From a checkpoint of a small transformer trained on Wikipedia.
Training: a variant of Adam for these matrices, 339M tokens, 10455 steps.
MLP neurons of a small language model. Each row is named by its layer, matrix (gate and up: input weights) and neuron, and shows model dimensions 16-111. Each number is 128 + 24 x the weight over its row's rms, rounded and kept within 0 to 255. A neuron's up and down rows have the sign that makes its largest values positive.
After each neuron's rows, "fires in" lists the words (lower case) most often at its 100 highest values on Wikipedia text that the model never trained on; "fires after" lists the tokens most often just before its 100 highest values on Wikipedia text that the model never trained on.

L6.gate30 [130 134 155 150  98 168 139  97 114 153 135 123 149  89 118 157 131 133 120 144  99 112 146  98 158 129 119 105  97 155 140 114 148 126 132 108 122 140 166 129  95 112 138 148 124 152  99 158 144 162 156 119 134 138 146 141 119 134 148  76 109 147 123 136 127 156 112  49 125 111 127 129 122 116  97 120 185 125 106 124 142 139 124 104 142 118 158 148 125 138 133 148 134 137 115 162]
L6.up30 [ 90 105  99 114 125 143 100  97 127 118  89 144 122 169 124 211 111 124 104 144 103  96 156 124 118 170 138 147 140  92 155 151 110 168 137 146 113 121 146 125 106  72 122 151 124  82 139 138 111 153 107 105  85 152 148  88 101 145 149 140 118 124 121 116 108 159 136 111 128 128 124 176 133  93 123  92  88 117  99 167 105 140 113  80 110 126 170 118 119 129 122 139 140  96 183 149]
fires in: "0", "institution", "institute", "instrument", "votes", "2"
fires after: " in", " 0", " 1", " 2", " E", " V"

L6.gate751 [123 135 125 136 127 127 131 152 141 142 115 134  96 160 128 130 124  88 102 121 133 115  77 121 114 128 166 120 113  99 128 153  82 104  95 121  80 124 127 144 137 142  67 137 128 142 118 159 105 161 108  86  88 126 154 140 155 204 167 116 146  88 108 109 132  98 158 133 123 150 110 121 161 117 104 117 157 141 119 133 127 125 147 125 163 120 124 117 115 123  82 128 150 151 130 129]
L6.up751 [161 132 144  91 103 172 132 113  99 124 135 125 115 162 128 136 104 122 142  93 117 125 113 168 123 111 149 101 121 109 126 133 136 136 116  94 133 114 161 159 110  94  85 125 120 122 103 101 148 128 116 142  91 143 177 129 147 107 140 134 168 137 105 127  96 126  58 104 124 147 170 134 106 175 135  91 125 100 181  90 112 128 170 120 154 140 140 110 163 165 129 132 130 139 166 164]
fires in: "there", "city", "road", "water", "canadian", "already"
fires after: " the", " Ro", "re", "ad", " The"

L7.gate208 [134 120 153  77 110 141 128 148 139 129 127 183 142 121 135 214 113  98  80 160 113 115 110 103 159 174 122 154  87 143  99 133 100 104  85 103 130 184 105 145 116 129 138 154 172 123 164 115 111  96 139 113 117 136 130 119 112 144  82  92 149 137 108 117 154 113 127 158 145 136 154 126 123 146 133  99 108 122 130 179 155 137 171  98 115 151 152  90 147 108 124 140 142 124 174 118]
L7.up208 [109 135 147 127 135 112 118 150 169 126 143  88 157 131 126 137 142 114 129 137 147 159 109 117 163  82 130 163 105 126 156 153  87 108 162 125  88 138 115 121 155 113 138 152 139 138 160 108 133 151 145 112 106 125 139  83 131  99 133 117 161 113 135  81 116 129 134 137 135 132 141 136 111  88 117 172  87 137 113 147 145 124 151  91 140 105 128 111 150  97  88 141 128  93 108 121]
fires in: "top", "country", "career", "upload", "capital", "capacity"
fires after: " to", " ca", " U", " |", " Cor", "=="

L6.gate141 [146 131 122 119 109 119 104 156 155 173 132 133 153 133 147 128  71 104 146 140  89 152 119  69 115 132 133 139 131 115 124  96 140 120  70 149 131 123 128 117  97 107  77 125 139 112 112 114  77 157 132 112 124 148  95 112 121 172 118 101  88 119  98  89 143 111 140 124  81 176 135 136 115 152 158  81 142  99 129  70  99 143 114 122 164 108 142 132 109 140 115 141 140 143 118 153]
L6.up141 [104 114 108 142 156 109  83  99 162 151 148 130 127 106 128 124 156 117  94 125 132 141 152 163 162 127 120 142 139 139  91  75 162 115 127 116 129 142 115 164 140  81 174 113 124 136 128  80 120 108 174 119 125 125 134 104 115 166  71 172 158 107 112  93 109 107 102 132 146 133 123 162 114 123 122 103  83 142 122 141 168 174 117 136  97 133 172 194 118 122  99 147 143 136 154 157]
fires in: "country", "city", "university", "college", "national", "region"
fires after: " the", " |", " and", "|", " in"

L5.gate118 [ 84 106  98 176 114 121 107 102  95 125 160 150 132 130 139 144 144  98 110 155 138 177  81 181  95 131 132 127 133 160 163 112 135  99 167 132 161 121 172 110 133  61 117 121 128 107 167 165 122 119 157 124 145 145 160 134 104 178 118 130 116 108 123 135 164 124 109 109 134 111 126 129  96 162 172 130  97 124 138 136 156 144 105 141  55  76 162 159 175 120 115 128 142 109 150 121]
L5.up118 [138 142 126 158  39 110  85 170  83 146 108 176 126 103 147 137 144 107 150 109  84 187 100 158  97 146  94 112 120 119  84  97 151 121 147 106 133 117 180 100 138 149 122 108 122 128 138 141 121 104 125 102  93 144 159 113 136 103 143 143  83 121 117 126 148 141 140 118 128 106  91 163 121 115 182 129 104  96 137 143 159 131 103 139 112 132 123 128 131 136 121 125 147 126 133  96]
fires in: "born", "county", "country", "personal", "central", "state"
fires after: " (", "-", " ", "|", " and"

L4.gate98 [ 77 121 109 127  94  86 130 113 166 142 121 149 107 140  72  84  78 148 109  92 119 137 135 122  85 146 146 130 100  68 120 116 113  95 149 134 131 132 116 126 133 103 138 128 124 132 137 120  93 116 160 123 109  93 121 118 151 130 143 111  93 100 107 110 118 123 120  81 123 122 109 140 124 139 116 135 135 176 112 121 157 178 162 138  61 146 138 152 112 144 120 136 177 135 115 152]
L4.up98 [ 95 119 108 121 152  76 143 129 143 133 127 140 162 127 118 100  70 113 153  68 104 148  81 133 109 143 124 104  96  94 140 106 123 125  86 111 125 145 108  86 116 146 104 141 122 105 138 135 147 139 143 120  83 115 125 122 124 143 107 155 111 145 127 145 100 130 139  86 101 113  99 169 137 122 139 124 125 100  95 138 175 142 148 121 163 115 127 131 144  66  90  95  92 147 141 117]
fires in: "in", "institute"
fires after: "."

L6.gate667 [107 121 106 120 114 134 149 122  99 148 132 186  91 133 133 149  84 133  87 126 128  88 119 132 102 118 160 114 135 165 119 112 126 117 134  92 107 143 135 196 132 135 142 105  94 134  79 113 170 102 137 146 156 126 121 141 120 124  87 127 102 124 104 123 176 107 158 134 130 130 158  91 112 134 147 124 142 139 194  94 148 155 138 160 105 158 124 136 120  94 119 145 118 109 104 153]
L6.up667 [125 119 137 136 121 108  93 125 110 129 122  94  74 119  96 155  98 138  77 125 105  80  95 101  91 131 132 126 133 109 117 193 144 136 118 123 171 158  90 159 122 127 110  98 159 100 139 147 131 122  89 111 104 136 107 159 118 125 155 139 124 122  82 160 175 139 132 121 134 120 132 109 145 131 107 148 127 162 142  99 155 142 122 135 123  99 101 123 109  87 141 154 147 107  63 104]
fires in: "and"
fires after: "s", ")", "es", "les", " Th"

L4.gate565 [133 117  96 142 157 132 113 141 103 131 189 182 150 115 138 162 133 121 110 106  95  95  96 105 158 128 137 119 133 105 144 163 109 117 123  94  99 171 131 155 118 126  87  97 150 126 130 124 131  92  97 161 104 140 124 126 166 145 150 115  87  98 105 106 135 129 101 199 111  93 125 153  96 137 155 136 121 153 108 102 142 132 170  98 122 135 153 157 122 144 127 134 129 154  99 146]
L4.up565 [135 159 106 117  77 150 125  85 135 129 115 108 122 114 159 111 166 127 138 134 112 137 127 129  91 143 148 134 148 118 109 129 169 136 133 144 118 152 129 158  85 126 147 104 166 116 121 100 156 108 115 111 134 135 130 109 120 132 119 111 124 125  90 125 136  78 127 100 175  49  83 121 121 151 184 117 138 149 204 174 104 136 132 116 126 135 177 114 154 121 125 117 126 131  97 146]
fires in: "be", "below", "begin"
fires after: " to", " can", " may", " also", " will", " the"

L6.gate738 [133 104 156  62 132 160 106 125 154 147 111 150 127 116  94  84 141 113 123 135 107 119 142 117 124 143 129 109  73 127 168 138 149 109 127 107 120 154 109 150 112  93 113  82 131 141  75 178  97 128 144 116  98 136 123 176 158 117 133 112 127 110 145  75 139 136 120 132 145 165 108 138 108 177 125 102 134 171 121 122  61 132 130 120 118 137  95 127 134 154 109 174 128 127 112 182]
L6.up738 [120 150 114 122 124 129 113  97 138 121  87 136 120 135 105 113 119 152 130 166 110 144 133 113 111 105  93 112 126 109 143 153 139 131 108 139 109 163  79 100 137 133 133  93 115 152 146 190 122 123 128  89  83 157  79 187 159 139 153 139 137 129 133 104 151 127 155 174 101 155 139 148 148 163 126 104  99 108 156 141 137 108 113  78 128 134 131 138 178 125 119 174 149 104  97 149]
fires in: "1", "0", "2", "3", "1st", "116"
fires after: " |", "N"

L8.gate578 [115 147 136 132 129 107 123 119  70 148 152 141 127 127  98 151 162 135 132 140 133 116 130 101 144 143 114 114 191  97 138 119 105 117 116 119 125 114 158  95 120 100 103 124 158 138 141 105 135 188 132 109 149 119 132 136 147 154 129 172 121 130 114 151 109 147 131 118 126 110 166 120 112 140 119 118 146 138 130  99 164 110 107 148 103 147  96 154 128 122 118 154 128 150 167 166]
L8.up578 [143 132 125 116 128 125  80 124  92 151 130 144  64 142 119  99 180 143 132 137 129 154  77 132 164 125 125 140 126 129 115 130  99 130 100 162 151  88 122  84 127 117 108 147 133 103  89 119 150 155 161 126 148  84  61  99 109  72 148 143 115 162 140 172 134 129 127 129 152 148 156 148 116 111 112 129 107 100 154 165 138 136 140 136 123 130 153 103 103 106 130 104 102 140 183 131]
fires in: "it", "she", "the", "its", "backing", "he"
fires after: ".", " back", " W"

L5.gate166 [129 118 139 109 131 184 127 164 122 147  77 186 174  76 157  72  94 109 127  90  86 155 151 109 120 104 118 147 113 120 120 158 107 179 148 160 120 104 159 107 119  97  86 105 169  99 129 161 171 143 140 121 142 132  90 114 112 114 130 111 155 161 134 114 146 154 130 131 107 149 141 205 119 151 138 107 146 120 123 178 116 138  91 102 186 136 132 151  93 130 108 126  90 114 142 135]
L5.up166 [139 138 146  83 163 188  87 139  78 140 115 143 125 152 129 143  87 142 129  87 112 173  63 102  98 103 138 137 135 149 141 114 107  84 125 122  99  77 119 132 136 111 155 122 127 103 127 110  80  92 119 118 126  95 154 137 127 155 123 130 117 108 152 106  97 155 115 122 119 142 105 137 143 151  89 110 140 129 129 106 109  83 151 116 143 133 115  79 150 123  94 140 110 118 104 115]
fires in: "states", "2007", "2008", "2002"
fires after: " United", " in", " the", ","

L8.gate70 [ 76 114 140 113 110 114  98 132  64 131  79 143  99 140 116 138 105 108 102 149 113 101 110 128 134 155 153 138 114 109 134 116 164  91  90  81 100 111 118 148  72 118 103 136 134 159 119 154 102 101 132 120 117  92 107 131 118 132 146  72 136 135 121  93 115 113  92  94 110 116 102 143 145 105 124 125 143 127 122 132 153 133 137 118  72 137 132 126 125 137 122 119 124 168 155 153]
L8.up70 [178 116 101 130 179  99  96  97 136 119 171 186 141 151 124 128 142 129  83 113 134 145 144 115 130 186 121 132 109 126 168  96 144 135 142 134 132 113 119 142 130 125 169  93 107 112 170 113 152 140 105 110 117 150 112 126 145  95  87 147 135 138 127 141 140 143  93 128 178 119 104 104 155  76 116 157 118 148 132  92 135 112 132 117 122 108 100 104 116 168 140 139 160 110  97 123]
fires in: "according", "yes", "especially", "on", "access"
fires after: " ", "cc", " Y", " c", "\n"

L7.gate161 [ 98  88 114 102 110 142 143 141  86 156 141 145 101  95 125 149  83 152 123 142  80 116 111 124 144 115 115 133 139 131 132 125 163  90 103 131 121 103 105 152 115 133 144 113 122 155 189 121 125 113 108 130 145 125 109 157 133 114 145 144 101  94 123 136 139 121 125 164 139 108 142 112 162 140 165 169 123 131 110 122 113 133 153 138  69 124 116 172 128 103 193 140 133  98 111 166]
L7.up161 [126 148 123 142 122 189 143 152 119 111 165 152 111  75 136 142 155 118 125 121 139 110 122  96 120 136 121 104 161  92 166 111 145 103 102 142  87 118 126 105 125 122 117 100 118 120 151 159 126 175 143 136 103 137 172 126 126  90 150 126  65 143 106  94 100 133 131 146 101 114 135 152 112 170 100 128 122 170 116  65 145  88 141 157 147 126 131  88 151  76 149 150 125 151 113 125]
fires in: "this", "it", "with", "that", "ottawa"
fires after: ".", ",", " O", "th", "I", " of"

L7.gate357 [124 126 113 139 133 104 114 121  86 150 140 100 117 110 147 138 103 143 100 132  92 161 106 115 106  74 145  76  75 166 118 104 185 111 125 154 142 120 135 166 125 138  89 133 141 134 122 121  88 148 123 110 132 118  87 154 131  78 153 110 133 155 116 123 146 106 129 113 172 133 129 127 141 148 168 149 125 165 125 172 137  88 164  71 136 143 108 164 132 186 121 138 110 170  85 113]
L7.up357 [ 93 139 144 131 132 116 114 137 149 125 179 135 125 134 121 164 101 157 155 148 143 106 111 170 144  92 126 109 117 128 158 148 130  87 141 123 147 137 170 157 168 123 132 149 152 160 118  83 120 112 112 111 102  73 118 189 114 122 115  94 111 113  85 138 192 141 137 144 138 130 133 129 152 139 149 118 139 104 110 118 168 139 152 153  85 116 116 132 157 118 159 147  81  95 130 169]
fires in: "a", "according"
fires after: " in", ".", " at", " has", " ("

L6.gate441 [133 145 185 130 161 138 113 112  81 150 136 109 100  99 117 121 139 134 103 100 127 161  93 136 117 138 184 135 127 118 168 116  97 134 128 123  99 101 112 103 135 135 103 126 139 106 151 102 136 173 132 107 128 144 104 122 142  90 109 115 121 135 102 102 127 143 145  83 109 130 113 113 134 196 148 130 130 131 158  95 154  87 150 165 114 104 136 155 112 112 155 130 167 120 144 136]
L6.up441 [114 123  92 104  81 181 140 150 159 104 164 122 129 113  97 114 100 102  80 130 131 118 133 106 150 166 101 111 127  86 146 141 129 142 112 131 143 107 149 142 161 163 151 169  72 116 102 109 130  93  94  92 150 140 115 108  84 141 146 121 114  85 120 116 102  90 111 152  90 138 134 126 133  81 129 161 125 138 142 138 144 116 144 161  95 193 152 134 170  57  92 122 126 126  78 163]
fires in: "in", "some", "this", "it"
fires after: ".", " S", " and", "\n", ","

L7.gate473 [116 100 150 130 126 104 119 152 147 143 163 118 169 168 161  98 140 135 141 142  87 128 128 107 139 155 114 126 129 125 166 135 123 102 156 136 125 123 136 142  80  92 129 109 118 174 132 121 145 106 135 127  74  93 140 115 143  63  85  96 144  83 143 117 171 112 187 115 154  60 157 102 138 141 129 117 183 152 126 129 148 156 143 104 109 139  97 136 117 116 171 119 148 123 114 166]
L7.up473 [152 117 147 129 144 126 133 126 146 109 123 122 149 102 140 142 104 130 131 120 108 162 124 125 143 118  98 164 189 130 147 158 130 127 146 131 115 138 161 124 141 119 152 147 158 121 113  92 134 130  98  73 120 144 158 136 134 117 120 114 130 173 114 139 125 122 155 156 133  94  88 153 111 120 107 131 145 114 121 152 143 189 111  91 109 128 118  69 157 128 137 138 142  74  80 152]
fires in: "game", "season", "team", "career", "record", "election"
fires after: " the", " The", " football", "==", "|"

L11.gate391 [116 151 138  89 135 150 110 146 112 150 134 134 149 104 122 113  96 102 128  98 125  91 127  71 131 127 176 111 136 147 152 155  96 121 109  79 120 140 129 179 129 129  68  97 126 161 162 173 131 153 172 104 132 100 146 136 146 147 143 170 136 135 103 116  87 105 147  96  99  96 133 132  89 133 172 152 149 111 113 105 147 130 153 124 106 143 136 156 140 157 123 160 112 150 105 187]
L11.up391 [142 112 117 143 113 154 126 122  85 139 129 112 115 100 130 167 146 125 120 166 133 107 126 112 179 157 125 133 135 144 156 148  93 142 105 100 154 129 114 112 137 117 110 146 107 129 133 111 129 189 113 136 127 137 120 129 137 132 114 143 109 141 138 156 136 139 188  94 122 123 160 121 123 139 103  75 132 124 132  95 132 106 120 113 115  87 135 140 142 107 169 150 140 122 160 127]
fires in: "and", "mr"
fires after: ",", " K", " M", " and", "s", " He"

L4.gate731 [136 148 133 121 110 174 125 117 103 141  92 122 151 133 129 178 125 143 121 103 114  73 116 127  89 107 156  98 117 136 181 102 140 117 115 112 141 153 152 142 114 110  99 146 152 160 174 125 134 132 110 101 118 138  91 118 144 147 156 116 165 134 114 129 131 109  96 105 113  95 104 109  97 145 185 164 186 147 142 135 146 119 122 131 114 133 159 135 123 121 106 153  73 139 102 199]
L4.up731 [126 174 108  52  97  93 115 145 112 160 137 133 123 151 167 162 159 140 136 147 132 151  97 123 124  98 138 124 116 140 148 103  73 126  82 112 148 134 154 157 109 120 121 146 158 145 203  95 130 126 170  93 140 144 103 139  81 151 151 115 163 141 111 144 116  91 119 120 117 101 119 139 119 133 155 160 169 101 146 108 137 123 105 131 167  93  89  82 111  71  80 116  95 141 135 134]
fires in: "he", "she"
fires after: ",", ".", " where", "s", " that"

L9.gate265 [115 114 111 158 136 141 169 131 109 138  89 113  97  89 121 164  68 118 124 132 139 118 136  97 165 152 156  84 139 127 117 115  91 152 134 133 170 123 103 146 171 126 146 107 172 142 153 134  85 102 129 138 139 183  80 130 146 122 143 129 107 118 119  90 122 139  90  98 168 137 105 125 142 151 141 137 103 127 128 138 168 172 141 150 125 105 165 149 131 104 138 105 117 136 141 137]
L9.up265 [152  89  88 118 121 147 157 111  92 150 124 123 147  97  84 117 129 120 113 136 122 132 104 103 188 115 120 125 112 170 132 154 110 137 140  92 145 117 128  87 175 148 119  80  68  89 152  61 163 138 143 145 114 153 120 133 140 171 129 146  91 166 106 147 146 128 101 120 143 159 150 115 146  97 129 136  91 131 105 148 100 158 146 103 128 146 165 155 140 147 101 136  99 166 129  93]
fires in: "this", "early", "political", "academic", "scientific", "physical"
fires after: ".", "==", "ar", "ci", "em", "s"

L8.gate742 [ 89 114 189 102 144 110 103 116 148 131 132 160 111 149  87 146 108 127  86 106 112  85 112 158 134 133 109 113 120  78  91 145 131  79  96 152 159 127 128 134  91 101 150 125  80 128 127 136 115 135 135 112 105  96 133 106 124  95 144 143 134 135 130 123 110 150 121 116 126 128 129 123 122 100 143 149 145 108 111 173 150  94 125 161 141  85 120  98 148 154 117 130 122 104 109 138]
L8.up742 [ 85 118 119 167 121 113 110 183 141 141 101 134 165 119 125 121 143 161 108 126  77 150 107  98 110 111 144 116 117 117 169 135 129 130 120 107  91 119 129 121 116 102 117 140 105 116 133 129 121 150 129 145  93 147 143 116 132 113 140 121 128 104 145 121 104 137  72 147 115 160  92  99 117 109 162 141 170 117 120  94 118  88 185 133 113  75 159 152 117 121  97 110 119  85  99 154]
fires in: "in"
fires after: ".", "\n"

L4.gate58 [122 133 113 129 132 164 121 138 101 154 112 165 108 120  91  91 126 155 113 161 136  90 107 118 145 113 113 101  99 106 145 159 130 116 145  92 105 126 121 133  82 101 110 129 133 140  93 164 138 141 165 132 109 161 125 131 146 156 137  75 132  98 142 115 135 101 147 126 145  98 159 142 159 140 124 102 140 120 102 115 121 112 116 130 130 147  69 118 121 160  88 159 126 131  94 128]
L4.up58 [145 134 138 146 106 129 142 121 141 110 159 200 152 135 180 131 132 121 115 142 145 122 127 115 136 133 101 146  94 148 181 111 158 131 139 128 147 149  94  82 131 170 134 102  95 155 122 148 152 108 122  69 128 149 117 171 179 109 108 138  80 121 117 149 130 100 136 134 120 108  85 107 129 158 151 134 141 134 162 135 127 158 106 129  81  99 155 108 123 134 144 143 186  89 143 144]
fires in: "1", "1st"
fires after: " |", ";", " on", "|"

L7.gate271 [146 147 142 127 141 109 162 161 145 139 138 141 101 110 107 155 126 110  86 108 151 187 112 109 157  93 141 121 141 131  83 150 137 101 100 110 140  95  91 124 135 121  95 103  79 146 104 120 117 141 111 119 127 144 170 139 142 140 150 112 116 110 125  91 155  93 133 149 135 144 109  88 136 138 132 130 130 124 132 101 122 103 191 164  95 118  29 164 134 151 147 144 157 156 120 132]
L7.up271 [ 99 124 137 107 121 138 102 109 156 115  65 140 104 186 114 123 102  95 139 125 119 125 139 117 146 149 146 105 109 104 149 112  94 163 150 146 146 147 124 129  95 161 116 174 107 152 116 120  95 101 145 124  94 106 110 106 116  91 118 108 151 124 208 168 114 158 112 146 106 120 118 123 138 149 122 165 129 146 116 149 125 166 110  64 104 136 142  85 160 144 110 105  97 111 123 103]
fires in: "there", "these", "votes", "therefore", "arena", "are"
fires after: " the", " The", " A", "ot", "The", " a"

L7.gate318 [126  98 134 149 122 121 149 101 150 127 118 133 110 141 130 151 142  87  90 126 125 120 106  70 148 106 171 147 157  92 147 117 119 100  95  87 139 159 120 113 139 117  72 103 142  97  91  71 122 145 170 125 133 111 121 148 189  77 107 115 119 125 125 147 134 145 138 151 103 165 146 128 121 131 118 113 110 169 109 122 112 144 161 128 149 115 143 140 111 123  78 147 106 134 144 131]
L7.up318 [133 138 139 121 106  73 123  99 116 179 149 111 138 111 129 141  62  89 134 109  99 168 163 126 166 168  77 129 137  87 164 149 120 135 132 134 118 143 120 138 152 108 120 168 100 139 110 114 122 157 147 127 138 140 144  78 121 148 113 155 164 121  98 129 117  79 144 134  86 156 129 158 134 138 115 129  85 157 127  91  97 146  66 172 111 104 108  90 132 120 150 111 133 117 114 148]
fires in: "states", "railway", "kingdom", "parliament", "area", "railroad"
fires after: " United", "a", " the", "ra", " Ra", "re"

L7.gate176 [105  90 134 105 127 115 146 114 144 143 171 139 127 136 131  82 110 113 118 140  96 149 151  81 123 157 120 132  84 110 100 134 158 138 129 118 168 100 105 152  96 117 129 129 127 183 168 115 168 127  92 113 168 115 115 131 114 164 127 115 119 126 115 158 183 109  83 142 104 123  91 131 167 149  77 141 136 136  92 140 121 137 138 158 127 133 125 109 164 153 119 149 154 117 125 147]
L7.up176 [140 117  96 125 116 108 100 111 135 146 118 120 118 105 117 125 147 119 140 105 125 163 137 161 166  70 141 148  80  88 129 178 131  90 123 110 125 131 125 147 158 138 115 120 110 137 161 143 105 146 116  90 125 126 160 190 151 125 118  92 142 160 142 109  89 107 113  91 106 125 138 114 116 128  90 163 112 134 119 125 148  94  99 122 130 131  79 120 101 128 104 136 144 129 128 132]
fires in: "this", "the", "that", "hockey", "how"
fires after: " h", " at", " to", " of", " in"

L4.gate643 [147 152 171 132  90 138 119 126  91 157 134 109 130 105 143 126 174 154 130  77 147 118  86 103 109 147 120 122 139 113 107 196 162 126 113 121 136 105 124 119 143 112 143  66 117 133 118 110 119 144 127 132 158 115 110 128 149 113  90 105 103 114  78 125 113 129  82 162 156 140 121 106 114 120 106  85 119 141 133 138 117 127 182 145  80 174 108 117 124 139 119 166 128 136 117 148]
L4.up643 [158 172 124 147 124 158 127 169 105 122 100 134 111  97 155 121 108 120 135 113 179 140 132 125 147 167 125 166 161 113 156 145 125 131 155 151 155  94 120 111 137 115 139 144 148  93 131 125  97 118 146 121 143 103 135 118 122 147  85 102  70 116 115 130 107 137 130 152 123 135 111 142 123 118 101 117 124  72 106 125 135 143 179 106 195 132  90 105 103 139  85 129 138 158 129 117]
fires in: "in"
fires after: "\n", "–", "-", " \""

L5.gate755 [137 132 137 113 137 120 111 136 109 163  94 160 117  95 132  78 152 148 135 122 155  97 153 152 159 144 152 140 135 150 131 147 108 120 118 137 128 150 164 104 102 129 123 158 148  99 120 117 115 183 123 144 125 139 160 142  71 137 106 147 141 156 166 126 126 165 138 127 139 119 137 151 149 127 108 133 109 126 139 139 170 176 110 171 130 151 116 158 142  74 116 146 181 144  73 115]
L5.up755 [142  93 134 102 164 107 136 147 112 125 153 125 135 142 144 138 142 111 128 116 118 108 169 138 145 144 131 135  99 104 121 137  98 165 124 118 124 105 114 192 104 170  94 124 106  90 129 135 166 141 110 127 154 120 125  85 149 131 123 176 114 157  89 100 125 120 117 122  78 138 118 159 102 115 126  93 108 133 146 139 116 116 154 154 107 129 118  99 159 106  60  93  90  81 107 120]
fires in: "and"
fires after: ",", "s"

L5.gate536 [ 87 151 111 131 149 161 119 103 146 130  88 134 132 126 115 152  87 159 100 115 146 106  93 115  98 161 110 129 131 124 112 128 148 125 121 121 127  92 169 175 132 141 104  72 111 121 107 119 143 100 120 135  88 113 152 115 122 125 109 142 125  87 160 123 148 173 113 135 128 153 132 118 134 169 152 169 145 128  80 150 132 114 138 166  86 172  78 130 151 144 102 119 129 142 106 167]
L5.up536 [160 136 121 145  85  86 170 126 106 102 153 166 132 146 163 143 154 122 145  84 112 112 106 164  98 144 122 133 119 128 134  95  75 130 160 127 189  93 184 140 170 123 129 158 134 125 127  86 108  78 166 137 105 154 140 139 140 162 139 151  70 112 129 132 112 133 132 121 130 152 147  94 194 117 138 113 132 146 130 111 123 146 168 120 122  89 100 141  91 129 139 150 138 170 168 113]
fires in: "there", "director", "direction", "already", "therefore", "died"
fires after: " the", " Di", " f", " The", " di", "al"

L9.gate341 [ 84 115 156 179 139 101 134 158 122 127 115 117 120 100 110  97 114 169 136 129 129 123 153 164 154 135  90 163 109 121 135 110 114 135 126 134 130 128 108 136 122 107 136 133 133 129 128 123  91 164  92  96 121 139  91 107 104  84 143 125 165 154 128 123 109 137 135 106 155 109 200 127 133 145 106 129 137 137  58 130 137 138 114 159 147 112 104 149 103 128 140 136 135 159 109 145]
L9.up341 [114 134 142 146 109 142 114 141 171 129 113  99 134  92 144 149 136 112 130  89 120 128 118  73 133 139 134 129 148  77 102 149 133 114 168 123 142 144 116 141 156 117  88 140 112 123  99 145  89 157 126 141 174 146 123 161 139 135 108 114 132 146 129 116 104 174 123 156 131 144  94 122 122 167 106  86 112 115 107 153  99 126 133 117 103 129 110  88 168 170 148 132  89 113  96 118]
fires in: "2011", "2022", "2024", "2023", "2021", "2020"
fires after: " |", "|", "20", " in", " the", ","

L6.gate643 [ 90 134 128 163 143 145  95 104 142  90 144 139 140 112 140 127 161 196 119 185 120 135 111  59 125 167 122 112 133 120 104 135 143 121 135  91  84 123 155 141 116  61  79 122 113 121 118 139 161 164 106 122 131  93 156  92 116 119 163  89 137 123 170 132 190 127 143 127  94 140 133 135 124 166 149 149 161 127 107 118 125 119 108 123 116 124 125 152 141 150 131 130 136 138 122 137]
L6.up643 [152 164 170 177 140  84 119 125 117 163 148 123 169 141 100 103 147 103 122 160 160 127 171 121  99 156 140 108 163 113 122 129 114 117  96 107 110  88 127 148 152 120 146 135 132 111 122  83 123 129 143  90 115 160 150 157 124 120 134 107 165 165 143 148 135 102 108 133 120  99 182  96 132 125  94 118 164 140 117 140 106 115 105 136 117 135 153 139 174 137 141 143  99 116 181 103]
fires in: "states", "japanese", "route", "kingdom", "nation"
fires after: " United", " ", "n"